MLP neurons of a small language model. Each row is named by its layer, matrix (gate and up: input weights) and neuron, and shows model dimensions 160-415. Each number is 128 + 32 x the weight over its row's rms, rounded and kept within 0 to 255. Numbers have three digits each. A neuron's up and down rows have the sign that makes its largest values positive.
Before each neuron's rows, "fires in" lists the words (lower case) most often at its 100 highest values on Wikipedia text that the model never trained on.

fires in: "first", "most", "largest", "only"
L7.gate1009:067097110142101097089168159136131139155147139132141150097134106146179122139112123115066132126125076118166179150077092146064136124177126110172118119110153138125099102105118130081124139150114212158140170099068132123112170163207142127167132126056116096062160119099115111151116093103116123167200110123158122174132144131119139097086168094056138145140131112066108131097085140069143115140117083105107149130154099159080142197139162145125088155135144193146130115131114140210136118123086138166093110090102102123125163090128141163100125155119087122122175108157152054093082143169175128076142080107138184164144229140129143041091174197162157138135110129115114136071100116123179105157138130146119118162158192106165207178101072092149128093236068180080140143074093121117153132164191120
L7.up1009:101129114131195102181105124158123148229140100068185101134136141203122089150131136128169068131086087100138178117149143124122104157116213112121190134129202143162099077146119092096131119135128101107133073112156134043100113176142121170133096184121136131128107094142196102115094142145168112108142143142138141154151193156094136115115099192128172115142149161156060125048144139145185119134075107095095115195075176111098185109126139129126125115140213132098099130143104111123122123122086098122114125136119159107134126142080102166092115124096106118184111180110160110101134085165160100109086119116125122132117167188124128094139107176045119195110166135104063120150154126107142141142127108101169103207110127232171165207176175088151100111138088140109114178132137145121090111131139112

fires in: "in", "or"
L7.gate689:090159078131115115162120150177128162144177130125116144043097158105111156153098181130137146098098168083087154087135120155121068119118148066165113098181121147156120110137187094108161113101102140117130110121128116100124177080091146197113114122157129147117159162122164137185136137076136153220081150130102152105104245147115185096146092139133121122095126123121125111095157124170074200165045143173116099117086137144159145108103127154197120088108130112185125159149106146151204085087176107123148140094078117111156102156142101108164104160080094150125141165125136080130108114167153097093174088151136138101131167033162160108157130111123132118060168198084090117151186134103098102102170146130069112117131095109119140207161084136183101120060124115081157132091193088132168142162103130
L7.up689:158195135128131140110140125116137153167137106158136097160137124125153148145108098118075153116141103105163116108112117105111077149092057165137119133113077131082160114139167170130136136052093163111134138108122152110080152113196145152074116182131009066110159109147142202075118066137108121132140174125117144136148118087105172106057157126123087175153128124177120165118089184130123155133129114080138128098162118138150115159139150158091153144098196080119146142104113150143134056114105111145171161152110153134115113131103153169084112165132104146144081027073134138131153105112139115141151129169111167149106139118082118120130115161133113145144138078126120142119148130083125191130119144164163099142121118116093059128061100110105149123185185121167107185173123126119066121161154145

fires in: "to", "of", "from", "that", "without"
L7.gate767:024111140143131134064146145165085140114139146076151085134128133199142119137089136136136136082120145149061146143131177104105210190130094114097071145097171121146096157097127106190143170150131171102144132237135116140143093162105080176145121113129049190114152133157102158116153101102088149142119111146121093161148145077101160130112102112119117137147116127109152085110173121211076150125085142156160164151087101099093123144122084161078084183133160083111128118078177145126110108069152100120111110165150107097189163086100095158122122149112159166125128125135150219150184128142107142070116123140116149118081100152160130236169163157054111104135157130127080137096094120155168120074104129104116108154134100140147152158133130083184104100134144057151126094147096159161092059108111123
L7.up767:155119209117096124113183163071142103124114130155104105113102151103081162129090098151104108048076115076124119107162144105147103151151091088124147139113072132149107113099111088133150158141187114145186101092103186148113086134095127075129156161151116111104066122149175198095137090094119170108089140139161201113135187160120082100155132126136134088166159071132138135070089150123103133069144158149208156088078094127128095132095102180114144130104060102138130080147163119111153162124090112074071165136126127175092189147123124127139134151164099119120120210136126173142094150157148123152094094169086098140224153154131140106125139122124139107154159181113159130145143196175097138076076204091111202128172114111180133172105158128169148121160197142099098100147119164177112132085120142

fires in: "in"
L7.gate539:189145119134127179138163119103119087130173096092089121129122131132148097138179154079135035148171103110071136048097151137043127092185130141158149189115039151181149162126117157136097121118118123171116152149050122176191126149147126112079122161099104101161118125139144115116171117141148151210129082112153172131191087186192222132145110152120124131167112152115082090044141116165111116122164191104046136162102124152157117139146135145190082099084124131093112133150104090111085227103153095143105116186135161121160081161134137163163129100090255155200077094146110085163137142161110136170128120120128112115098141124102117112113080123142156154161151089123117176092131178132140104123135135087162062137091161152084142121128139107116129160179167119090107111137186100117129082117159149
L7.up539:127139056087167147125158131107114158118128148163132179172135125092141148106071134145181071172164130135146193050138120157131098167079118149164089156126109131130104144118142089114094128109136188119155149166156121120071132145177177161176122056154072116129159106101116158130159092175126117119090125149171149106170087087150154133115178109142112133167123116114129112090147109167139171105113138125120111196122170191161105139153112156140144114097233181153151111125143079108124147107135141072147145179151133128096102143120126147168090153091148176114091165112142130059091186102131108145106128115142126119151115179145145113131121070079110132123126180181139120067086127151105187097177169059190131117187121134168169161098146154152112106122055095065140160127208136143149102093124074

fires in: "for", "was", "to", "been", "on", "in"
L7.gate12:120158121175156099160123146149091110144117109142117099139166151151087106141127087146130114048143108125100120136145148190082123209115147111138097138130199126100126154129103102114177094115085133137212117123105097116179187136185126076116162127056112095108145150093194125120131147065155105134122115101091180177149154151118082123116131078086159153127142116080111155091151125125140074084145081158121127097152105125146101120124143214108134121163142112108158125169149167149131103142105080147149088146112111140147133106163173150163131197156120149148130170087144135117092138145114126085159122093112177136095103125187154111141127184119179136149153138115150191140188143158163127090102112146097088138127089127170138131161144144159117126144143122116098162116134117071127103112105111
L7.up12:130101096201131128136104114132158160142116111154130106142120132097093131145161087140176115115108128106115119180093101110088116114082130137131104162190113152127186191112117090100157146090112112170155134097137168202160158127113136115085153139171216077108126150137110113108068088103172079181129158154145110151106168132102127112090136114115151100090164122051182155113113149098112111183120144139150123113070113116093155124113128206125098080140130117102113059120135130116079169100033077157146101124117138151120172163143088112095121165155148145120081152084104121109089132158099118144102152104130169149166168124170116137126123144086169135162079118120146116124142177104147157063127119158115127099146106090121075079121160131131110127140116086106118139128079105127144094205152197

fires in: "they", "i", "it", "he", "his", "that"
L5.gate499:143133153154127159107074112111110119119226107144117144147170120138163096035163079115143126097112138107132200158105109182140183136127144080177130133074071110185102147146092067126088117121167113142118121140096091138077112204098126186111141129131119104146178091201152144109175186163137132151131128118204134129116184125120084116113090138139114132067143157124170083079121097139175054149110118143160150153132090118155131133110172071129147125119134123168199120054083113152066097114155130126101135082139133132166121184118097075163117171164121133075137182143081121144185112149156119159108137079113115106133095074159154092153127134134109127139137135107190165162158129157096092184085114139115105093146095079177143128122145171102116114075072137136179097144117156099171085200115175
L5.up499:215142144085103071158174142230123099202099149092181136106171126142140138200167154111102145142140120077177091207136096190151146079097139151092136139162167179122126100107128149129142134148097162146107112099101182036161150117130104110129103090153057110158098125156101163099134106124106090126127140105165151171101086104116172154067182125109147121160112135112205161096149159163103158109134144148116150178143119103087201159134148165079106097144137138135097122107108137155140107091088132124174117120106183155113125095125143149175111141144088112126161107138149153131171157057106148119127107126162116146148127103128176159158152170141128189118129214144115127103131143168137105069145136155142120131081131142085099070141107115129117139110161165125133135114175094134188145100155126

fires in: "1", "2", "25", "5"
L7.gate1828:080129107099142166129094174135128195157079154064110146123199100141128149140084127151066149109130158136117137107126080124185083112121147097167092115146149159169165124052139080049141099186107129126066099153105154097120128145126131098114118087145123081130056123112117176113137188105119179148156130104112179156148142196152169163134163171120177093134158138149164094018129130078098108149153157145129147096140111152118127098149141104176035140124132161122150138139109091110127140113121114155105089141112174129113123157149031141091132125145136114125170169148121060180122136167156139141143108160112083114147104056132088120158100111122062150155175150130142188130181128170135119136151095174039126136133083140118104154145116164164128119152127099078105111086117136092170060207182158
L7.up1828:144180092143144148123141089148066084081121164125157153151181106122135168190148149095075086063094096080084134130102092156187142102117110160133138133087174114131150142116184189105103089125076149104179114123128101197130175034056109178091143102102183120119134140148059119081099123089130165166121086096131152098135068159110122093152127162182134120141151128110134112118121202140155176073102160114042133129100129049138126147132098160085088098151124077173157153149100117134079119194126131152178148159157155164102181143112114124152147117132197090139163192101162089160160173153051138124093065198205190178145104173116155160112180140081115151129138105145134184095094127117144098157146105129135147122122090130094131164139138105138153148150116118095112116127152143150111125140185101

fires in: "made", "make", "no", "stated", "wrote", "in"
L7.gate900:141102172087097152144080098122093137149130110153141141137153141134136067117080131095133127127167149204124141155097123112115124079090142092135162183133129170132121119146100138147183151136149109133079119139176133137083124155142154176093168110135173182137164085159078134103153142114142130177143184076128111114120139127129224096174149148099134071167138151215057060142132211123116111057127167121069159115123143135138170134107079168111189160091117159105112129131166092175111164100138105126118128167050165131137060129058109112198127141087132135104083176145151080125176164102134099120134121087097135132048082147084117113104102101068094171154140134087105121119017087147080128127127117133130140107085190121153119126144221164152164130096147145168126184142109111094115129109195120
L7.up900:225138169129117138065114110137115124055152114126153104099107105132107130143116139118124120107119068143146131113131151158151109132177108164172177139124167086117126135114137196151203106105129158223168126148085138108120165117137188134130105168097118167132107139181103168150125133148156129100147135124126076077158104134143123051175100148152147123159118155115180092076108125094078138086115114132144104099160145221178110143140121165117107128136138100112103122059152078121144063157145127102113131136110116137160149155110138127115154103134183125152072118085187108168115091067176149183141122137157152138097108098075116108126212115166086139194134101129076164144165061109128103190076177132104111098093105191128118108146155120073123110128108126119108127125139134160134142103076107

fires in: "to", "as", "for", "member", "received", "from"
L7.gate339:096087133142130120121126130162101219188115142169119144129135122120076114153131189137127125077125125116129134061077141159136112125101134168139151112105100144141092113097146166143119134121113159091172140130108206134169094148108134103108159110100079168106172117218167168080140107137105203136123152138158073105128114143086115176145087153138178071151176114079108114132105168113166105122111079124127104142105089117140083110116110176151169193115134100186130092180127074139107133079132164180155130143117123127091137152084077173126126137063136181136117119116105146136183128166053158128116172130116102110121136159174175118163099145122136103130120088138156106090180160107116140123099094133102162123095126082111161157124128155165073095122167152107156135097154150234197060178099130
L7.up339:122105171136152153067113057165223105148127147121137105078218095131146141091139136128160171097083123153119108134125139176151136127135133097106180085166109125158135159137098124106144112101138133189123168170144127086192177106167140105145141079100111117175097118126170110169106127106161133163085146111100134157118142096157121101135128153168170165191192099165165115128033102107101104161028109186121105091193192112130133086164110145127112135120128131093137133118114060138155147150119145133181135166120124136117129088061136150110121091140076099141063112135148137128159101131110112099092102083068182096114137106128055115132098123135115078187177113112114105085017143153073089129144114167142144102117109080135142130095181142149172116161158117148164088089180106135149093135112153

fires in: "in"
L7.gate818:136145093140149159096135142141124098140154091187105192096153106135124128135134107145123100209099143117182146116133080153058238106119117083107142132138097138150151093124145087141172127130107159162123121174151155061222096107119119126127123031141144138133175048176117142135102179097139192092184099105108123148113071087071156168129098118148157137170162114110103178139087142116094044102126204119053112145128076155134133116112111136147113140108123165109150137096142138133149190100140083130108139097116132148191093102116119117149138099059152130137123156220073166135149106067162133121090142140132063100178144115115134116104115150140086137152107139013149191166129111109123113169123146064165097133116104115081138114137073151149122136107129142158162109128125176113068129110109187
L7.up818:099074190113116145152124075137107137117104131091149083116153122133115139117159134120125077131177213056103136132212127166139100118147076100046155176199080095114147166135152122149162178146126138154095144125079142148128139149094100153138109126111081149132167135144173174145142146152140129135126192136156127126153144112118127151072109068107059122139167129074061110125095066120123172136061168132063166150113121123217123067082125142135190072121165107119105102109094084125093161052149128129108129112102131122129129124088136146103134120107180140100070161089129113130097120120127146079132142084111124116134061043091102092136114127121078125080157119123073214105102093116166244111131124097089172127084130114106097176111119105159152153116141071148178093130148134120104112167113090

fires in: "there", "it", "them", "him", "itself", "time"
L7.gate1391:120136130182056092094123148132205137091095129153098156170163108125138109118101112183157126094124145217111099098133093094108156131090034124141188126083145125125053123143140166141163085029134110147087070099105149106118132092082120175097106099112091150129107127088114088132164174138141143172102147105103108138102110154120165171063107133087176134113109174085129108152085165135132063162115161128099159074162156136127138129105101090114147146128150130094133197094120131154132081110116148126184135184125147112140149176191149161123138118136162054127125139057094134072133104170119102115165109043162121140044121098116148091146087135193105123171099160142099116154138115114124108131132156163103138144131072103154120134106102082098086112109160121129065147123112120127110159164138125
L7.up1391:138094127146118104134134102138080060209127145131169128115108062108146192135205129131175133109165108152127119161094103130050089131105143081113112165132168115081145168081109107130138071140110138162143107150082145118156166139107085120138084145131132127172066107109123164135139098120099116172164101111101133103115127116188109100092158100147145130156110155202179125075115171133122141083166097128124095146126111193156155122111053122072138125145163104151095110107158117127106117094122115140134109124130165117093108171125071139106172177099086151104127161169084128127146082121110099049151109173146125166184109100142101122071109128176084127124150092084084074176162157146129128165067154140117124141145074130122065124181184142102158096129110099102104059130142155156113126108159148

fires in: "and", "early", "cause", "years", "to"
L7.gate1867:166087111114125163092125135171136099143063154171135141140126120145117148125099078127178071131145136155100087088117163159096100120066121119154168106126140081135152090135162080070113084122089166164140110111134113116133140124114142096130122089205109124077183129126213122148117157123080101171107142133084133134187104107110152107144162108132107179131104128178131168080115178109146172113127112113113118115096135113065067210148152135187147095146115116126149052141154120176108114143144134114077188176085099122135117114088085122125065095177109114127093080192116105133131146121139143128120140140116102153079120116153159093155122110115096138164133094133130104101175099158136102141098136093151078124125150094114137143121110110187189074152164069102062162131097134071156147083179143
L7.up1867:144156112143155158141128117118118098071153139184121126077088148130139120088203134144119135104113162098085067098148118118125155166138120128086103097148142168114119199162089135107127115136096168166143128107102155177204068114143169124150146082137150164103109091151160169204122190128168134126144131115162132143163093088130138087150165157141139152115168161080146120076126060137109124142101108088097147208116110093155080128120178078111136109070134106163156108181130140110154193125065132093095122096101048076141161094150114138154110121126117128111178109137155093106130110131157116128126109163073192133181094174126145138097115180180101082108159164155142202082160134094137119114121162119164108147164116061147136090113062139084135128156138127099140179166128166114132162149093101

fires in: "in", "into"
L7.gate472:125147170110137132150142098129164089127149075156112106079134124101095142138162149150180087140125112132201137143084102140130164162162129142081102128086207129168082118165109129143167144136099171146150192142126119095203120172077175098158137091147105139154177140079120102118077160085148166144098137149115133085106151139048075044125158157116126133107111114148129137174130141155080154150216139102125184113162176124139073088153120189148150099122121146116130138131151109122122121091183159148183120160100118097129123149136122140134138161116093163131119150112100113115184118104162124140182080089127178089101148118079177150158096151139158093079154133136084100063129123086127110172133175104126113105132085109138196074164084169160065139142144106069118101184171186085143088121168111
L7.up472:087136141131153139099117111138100102072109061108165195193114135124136106208085064112131072099138159101132076157113114127126068128056070084102104106050137095096136128141150118121121151127140180088114162140120110141134153183171133142125132114177102171140101114141090151081148086136143160133129116147117134103165150055142142090070151105122082109186142139152096086091138168132126172102155141131109105141139114132105092118148117111094153146137086105063074056059137139125169123172120137148150101135158127121161081099098131151138141143085099166103191154134163150132140113098114031108072139178093121155127116163101108125160122130137114103157140112131086103095127099141149138123044103130114150084066138144136126158140113150122108139206140095181146092121151132134129114138213081

fires in: "on"
L7.gate297:104060088135117153099130168147175147107122094128133113164103099193125119119090110137128116082086139155156107137137140130133166118116132205081130158187119090144090125124087118121086109112096117144179094163154108101180160190154194140141136143148155153154086145123167117106091104150149125131107097145169103127119141140043125180093172131137127110119129106131134112111075170108133111121148118101142139071176178059151156115197075167123140154149156102082145126110147118150089080145096139240097117180071140178101144161116141151085112115130174080093119166170112125126112098180063160163132101145138127113197137117150176140091124123179123096107026112122114124140194112140117152121118166160129104102093150128125143095123124166120137072130121123057177123125132104154144108125169129
L7.up297:204154111145126135164109147112114102166138107164145121174086121145173136080101039096177084111121089148171152144182141159087138115140170161146111079166089138132099201116118142168123124146169138113169152107143086138149133142079149150098090201072114079164103127147137116115152120112083142091069093126173170119161117100128158156122159135120143102131120099152147117222133114105151059185073122131097089093152089137125111145111140135077125098143083056149147050073079167120132160124132131112142121130132110135150133163088129137142129175099080137109077087150134124151104127104142167121072135113096145155119110122111116017204046136167102106193103137161157163172156114148139147116152166156119117066096131145143149011126141072129186142101179108134124115129134126129126149057157075

fires in: "and", "not", "well", "but", "to"
L7.gate1907:130155135151170126121124182132049137133082118175121129127178139161159124118147129139129113118144115168112096099123146114093165105191123066114136145109129118128095107142162115070089140190055096171127183171151050162135122089115133105109170096146105124086139129145118152133066125139139173141093129140095109130092143102102144163132147105134121126104092150127085183105097138109093123102105165126137191140151114122122151111149136118138092121110116082129196111099168097144156105165128160115167135131128148075155128099135168089088096096113166141137118146174144143155178179121129129114110090138125086118128145115169075088178140120155086142118245136137109099110136155157068083184157171121117117048135198152117101132134155147137173089152133187144152110146112120146192153128084145
L7.up1907:147167112075147143145157114093156090199104133188082098111171121124254140124097120141142114058147128102090122128117121115127125165145111187042120170104145143120073126105062104173138157139122107137119136131134123148149084180122071149148094096106035123154109117164117119140145116102163124067147100133139154126151115102146129134124110101108089126126146153139165154200030161122118126176144058154106116164123125161127085141131113142164084141161159029071112136096104072094128097105161146125135107118114076068133132101093148129120139105124069090157240065102111134117155194128071096100168157051139086136118198157169118124116180197169095056134119059149112153107099108147134126106123142128189125135125148110145088091137135126102103157180134111168127111136100122099126182134153147

fires in: "new", "old", "royal"
L5.gate1769:140148148108138134069150074141111145144173153103094123154151072096111126092107115142147149151132143061165144089108124118114085152149190124097171142103135115086133151170131054167118125098151093099127132119126108144145089160170172177082148190133133103106103133158118120132198139111174181153146149141120156137121123134097098196144174081106108159101123166076077129143099135148114094110146157125103114102084123139127104088168067232195172176176141147168114095103151115149077117122111164107089101105157079089143156158106116132124100153151127084100084101160174111144135189178142130163118158107121117141090139180185148096078083111177133157120129092104121108145085101154131145157166109166152090125077148084166135188104133161175178092128071073092140150099037064129177121100091170
L5.up1769:167186094128140053196119077138146111168123161160126125093149151125134176072156132149122150095077097211168156132111133117152125171133108185169135116182114143118084102144116105107171186108083201135168081080099078152026171122156153149127134087080144075100118113145132082154166124129092136074135125154131145120098130134088154094096167125093150080174142100103196130101137134146134142089093099162109161117143120159177107136124114057079156142171196148137125114107150075144130165128198188105139131176126167182065141112099176161106108123115096133107136088105110054130103141120099113129122137109109135143203109140100156111128194121146061113136149211103153102101135119112081103105147153112157139147125124128083140042142126065127115155115125135190090067188125151103132103107135109

fires in: "national", "general", "international", "royal", "traditional", "special"
L5.gate337:107099099107115090187164130124093122155142166148178132117110052170127115141151148118167118182160049118144117186165158148114129078150107131153074136174127109130183110062111065069136043091142145166154111112179086111173176107153201140108119133110128095107177064147099091129119094167110089140147099111138137120080132123120114119115153134093124091154140112136144170154109121152096127074093182092105113085185183147135173130091099175154216174154140128067069128070130187140079095085114198140055131116079155065138164137158109120090108164157152129138124095095083130123121134163096103108113115151115121088129121074153151095144141143129103085134088158100172175033142113172123101129091112089093142112091158111131157132147151131162092136115091108082135143101094167118126088186067134
L5.up337:118146147168095118146207096145101040146211161140165075095144122182179136129126168070100164147166143127099134114134079153121109126179067105163116190095064132148118143194088138103189146119177112078185138146092119117080115097160114083135170091127123126144192159134169109079137108163061115164153108133133181112138100145132113140124122116118111063131177098156132127113110105140158190070092105144142107108109106119118081113095085109163133136113144174152136073060138136134146129115095149141151154130091118152105099052123087189115174155124075068110085121132104070080112156104125091037108175156117129116166063133104133086167080134164180150166162084093140173124092096136149133097146123103118110116165130069111144138127149115153118128104108106094110102158130135174116097110157120

fires in: "2021", "2026", "2023", "2024", "2020", "2025"
L7.gate1322:109118079120105152119099126131128158129152162153059095110133094166113081101167141152080155168127079158166149148055132157134129116092120084142167087140093104141091120166141148149092130107033114130127144150081129115158151144144111154151118104095141109164129099124076139100107103000113106153124144123218167143131100114085121203131100142120179080150178099158099095120123114047139079087151149061129166105151083146123058142121150119127130158212085148117133100131128067134121132140116141113077106123126111118156136113158039180192124146124118118139131128141091137102161029168136068129173142094165140093131113138162102172219059173193046147167123106116062163092142131141131106129128143138176178172100146143118073153179081132082117126148152120109105123111112233114151118101112147
L7.up1322:041093126137108053149113170122174144043130156184100134107109110139092119165180114071104150109112140175170117123085147071128172096173104125103199119097096128072142082179127196072062111166164135139097150106053196109081113135102145144107146116150063091149127140134069117096079134100053106109102143127194102077168086194146086179104152125150104166128091179122099135090062117064103125125100083118089136108189123078197097119158109063126153158150075102156155115111066104111143114184073108112120135111160076119195100133121163172100142136100163081138102102139069133159165116128213106155176169091095093139163168133133124102139113167125100136156145138126089132087147161139120129148125142146132088124078166100089102091147143117131111146142098191165072127164109115140129079197131108

fires in: "25", "6", "5", "kaupo", "time"
L5.gate1214:152129156132087121113132118162144071156154139114079185152136115135137119167110155116131143181126104130148140110141129151096059089091156057069164115166098121179175120139130089094111124091129135078164144153084097139130100123141107187134168147155119081170196116140124120143154068159176117176138122095110141126125116155107111138126149112141144169157122140164079114154189141147123179099139139058129084115123160142131056117182150154176106090118125131088139183137150125152122095143104150142151137109145114135075079134160129121111107166151124070082178118148118116110148093115113120139114130128117089143149199062120123142182149152127139174156131075113121110082075119228116106101149096147170147196199116164164165122102022122150120111075149089177137237125138061105129168108142136
L5.up1214:151190093169147179160091190176130108107110112114126138171048133133141141151132115073056081125136124104091154113107115160129066092117139094110150140090108141185201105100092118132192120066161080107135149184102094118170144075145083141127126142149167120129148126159166157137073157142109115151136137139092144170120106101101154121134153153162114119158104139216106124153197170097086170101127110114081142158103129142104119155084084166139184153151116056079107156098138097092158127210200124101076139140150082154106122163153148173181125177120131108150100101200112114110111167159072110182112123172133132106110109124122099150132157124101175079115065098136153151175140119104080092187144071099137110154155148127118145195180157134120137090129161144142124112110074132182139119081119161

fires in: "on", "left", "north"
L7.gate1522:158090110143102165106124159150113096141106132141150105142134100154106119117066113197166128127154070124166085175135119140112151099166165089199126124155103149103178138132151138100188088076140137109109083093078139120188184133117139138131164163080130131146150145156130158084140052120108141148150101134088090094143077152076159090108176097160162107127169133124114109131102152149111122113108177111154152070167123154112123193163120161139136183142199100163177120110132120164103156102150118146091059104080150082153119184107113170152161154116126141155140112112177130122108047135111101156186097123095143147190193135071117132136135197115074102087125155078225117137134130130092122079132134091123115124147101139133124090167116127106161109140122153170122040067124115068143076140167108
L7.up1522:142146079138121118129135217107134080137112097147147197132128116142110148084111111087127078072120119124113109155105118147137074167133181090110134086154108143095105180146161050106098113097106189167071110124104093126151149099174171154167154144103148084147123149147094124111112141141108098151212133156083114128144131074151098043098125175093114160206160150136080106104080141149133173100138121149045125099167107150121168158158130057136116139068181138147120102062117110119141158155126120128129151123156107127109106140125144156078141160120133144122170180066140159136114124122158099169212105107106093135168166192146144114137119145118128124092100152092195162100091117123135139092079147052154124177201092110168173037126117149090146128130096120193161091107126089088118131112174077

fires in: "in", "at", "to", "for", "on"
L5.gate152:191144171161179117101099110169105068096111135101123125137137125119154134067188110096153145148107114074058122083147122086098142108127141087162124122047148115058166121169156126187132068115123121112150101143072044137167119143078136135091137140157163143125172142133159151136115133130132087180163132134140135136140164098134109112143083165111111166101129143152130125086069171125116135116119160110093136131130042091121094134121139106152090119160143107150117091063162144121147097104163139167085107144120138079150106119150134141127117125161092141178075068103131093121049136094108116137071154220189107144107118110183091125153120169177125122113125136149118207043117128132141173061117081128092123106103107079105160136156100194136184126107134109128118100083137132140135171097118063
L5.up152:118191115150099102161078125123116159121175097112106132131159114065172108155160200161163085142168133118174095132155126146099101135098130116097154121153095112114138077122152101103171194101146108107166119138114142133193205129105162182093143071071077141140117069159194103088149061119092143128170120111131138060138115153104160195126195156146206100101133132159081168146130163199122054116121121185115088077201140103108103192141117171068149182163130146120112083118095090107120109152107102156167131123124143129098169087169158131112127162097167123151129115088162125113105154082109165093164096164135105138170090126089161150147105129145082093151152129068220102173099115103121162102101137087141143124185140130136121100159079150134112096157102187130129145146130156179128074156197123

fires in: "in", "on"
L7.gate1471:128053127135193157086129127094157105120081163138093134133104153144093091131116179125103117152122176160081127212122124139131113112110124102125127114155192064115138140116250132122092105131077146053136126054103141191133134092086139080131157116137104120113130161112219145178081139105148107177116100134073107147110134121148117107157138106114116087175158135176162139124149103158087138128141079160161114130114169114137158124198134173170162096096158133109119136155135166128071078148138189137151148109123185176137121152119125101148068205184147110133148116094142077085142116139117143173079132151135082046150105107160225142108065105116162114148132144149136092116149112193102104145087134129112111096145098094107144112110135157179154110105094094071108124166132160112141146164165105
L7.up1471:139186157149052081135159162168154140148127118175137150182133082131124098121145114089112156083116147092106130088103093194156065144086107050058150143167131212138179126116104105114134157086125149129163128187108127136136130145087134164167143117147167106085132111115101111130173081121106150155128157083123128090115171116141141119089203167094145141121140141158037098121106054089133150114092189089106083157097070190153109165049155153098125199143081122150153106134108161132160111087133150204107127151097113126098079171105146158103159162145119093180065169115088172129118155125065151122142073173084151160205131078126111127132117169153119081155157125070126144208149122104147186103100134164130166101201130128160115054115178169149113085169192164191132117125139152139054116175053126

fires in: "it", "we", "me"
L5.gate982:202149106127152133131123109104096146119141180220145114141056136116140185119135167137104115127150153118146118173112084141109107108124182155162076096085120125143120080139082140125133122098109108154168136114121133165097132104161186117119042071153092157165137164165178127079168118191123107107178193154112139114144117088146117125130102095127125098092150116123149130148153171086134131164142107123112099144171149085090108137148145102114160182126095158087130133113144094124111124116160142161125102191143127109185078172137131109194145111103119165147181109146152170109136130153104109126165165135126122178089098062176130120133122091108174093112114128156107120151152130149184105146179145130112092124139164164123173136120137111095150125154062158091092118126077050141186152203130051
L5.up982:100138071102129121139121103115105140159128182131155188142157135063166138124115122194138115022134125094172167090090109110172082124168152093118151133143172165104197164144149124126136159076145159156167064119106164119100113111117161205142108148156048102166117080177115062101150141159108100119120116120107093097113156164089122100129111136158129035103114162130176155105116150093115132125115170132157124115151104208153097097119165150142123113164141125082140161143121148153136141047172180119155148124096200139129137135153110119199142097076125154170140113139158106087169151104125091182137160143168090131074130096167180054133139125126114120051154115126130138170152156093145111129163118166058109116130098121098120111092105137154162127102107123154052137163179122113154137105151103

fires in: "2026", "2024", "2021", "2023", "2025", "2020"
L5.gate1854:125084144126115144112155152089130099111145127159172110129135090144196180182050155158157123103091098173110181161152166139153140100120138174104176218174108112083113112107183125177076150104081075121103125141109098155135087111144100132134071148108175225129164122038112075140135123090125088153171147122107192102150064092113110092148114130025127149155119187106063140120164141179087146073136117046131159089180187114120078155180131134150164073123154109155121114098104124116124161085088146108137145183123084109146136161122097166161122175131157155159173169132135131149081118113167113087115098093096122131114153123109078159128098128095165164142078116133114135126095159151162132116131150166173104143105138135131143166097110132113125155133147148134111046100058088158104087145083176
L5.up1854:081118106131163154158174094154117139101179117166113156043139139089143130089118136094122100097191122152152071145120160113154145095059094081148132142164102146055168181130151153127094144224165112114082192170160144200091117100097111127128143135115108123113172106171083130189090102113059148122114154099158132049105172153130119163143146140103139080087153120204120158130122173090127162161133112098137159148129079086156127135146089114157184124076157132194106118099179117137146133132104138074120124101135038117118147174135077155137133139126113188131151137120154088074128119100141113059109105119157112111097076159144150104105149146133101145141179140096087172127116117125105134186123079112125137198062108068106166087155141104088165107158145096101157119086127106186117139149119174

fires in: "it", "him", "them", "and", "to"
L7.gate262:106133191083142109094141137131107130126109080079113147174142043188138132118100132128142124114113088169142161100084169114129084174068077151119150117159157112113168126128196078123088173122113146133121118197140120185168123200204078074149140129135069145131094068145159155120208132111104120135148103086115149116075100137104103172106099121137155127093116103106065149089128140103124115123114116113113071128105137129119094129130138139152128156140202110130174122110094117150137125122080124145122114129120196159085103141084063163138120176133189121140134091150143159131133096130123124130091103223097073154154182052160171132190090166070169128135139111176122112118106141172118099123159140165120150107122151166093121100130138168172164078152209074133151112085172184123164168066109090
L7.up262:104106095096121133115089166143161151143103035172193118155163112095169092142155142095119143082046140102156118099050125113138117112110095055134122141156156114192165185104127123087106137103212189127058147160103126095183097121147129137171141077176156099141081122121098127093124135143161123135128178123181107046026059113096113121148136123094111132138143166143094167126123151099140137185109086181171099172139122142141110118146105127143092115108148122148156123096055125119144140151126020138179173158134148127149152113088098085096110141132150121134149128125138128106086118111216101128192128148104074144185085081192150121119147129128124135111087140104194141072132091094121129199150149169186127186196108109108149119089096132177081147118132129171125138121175097120139135125109130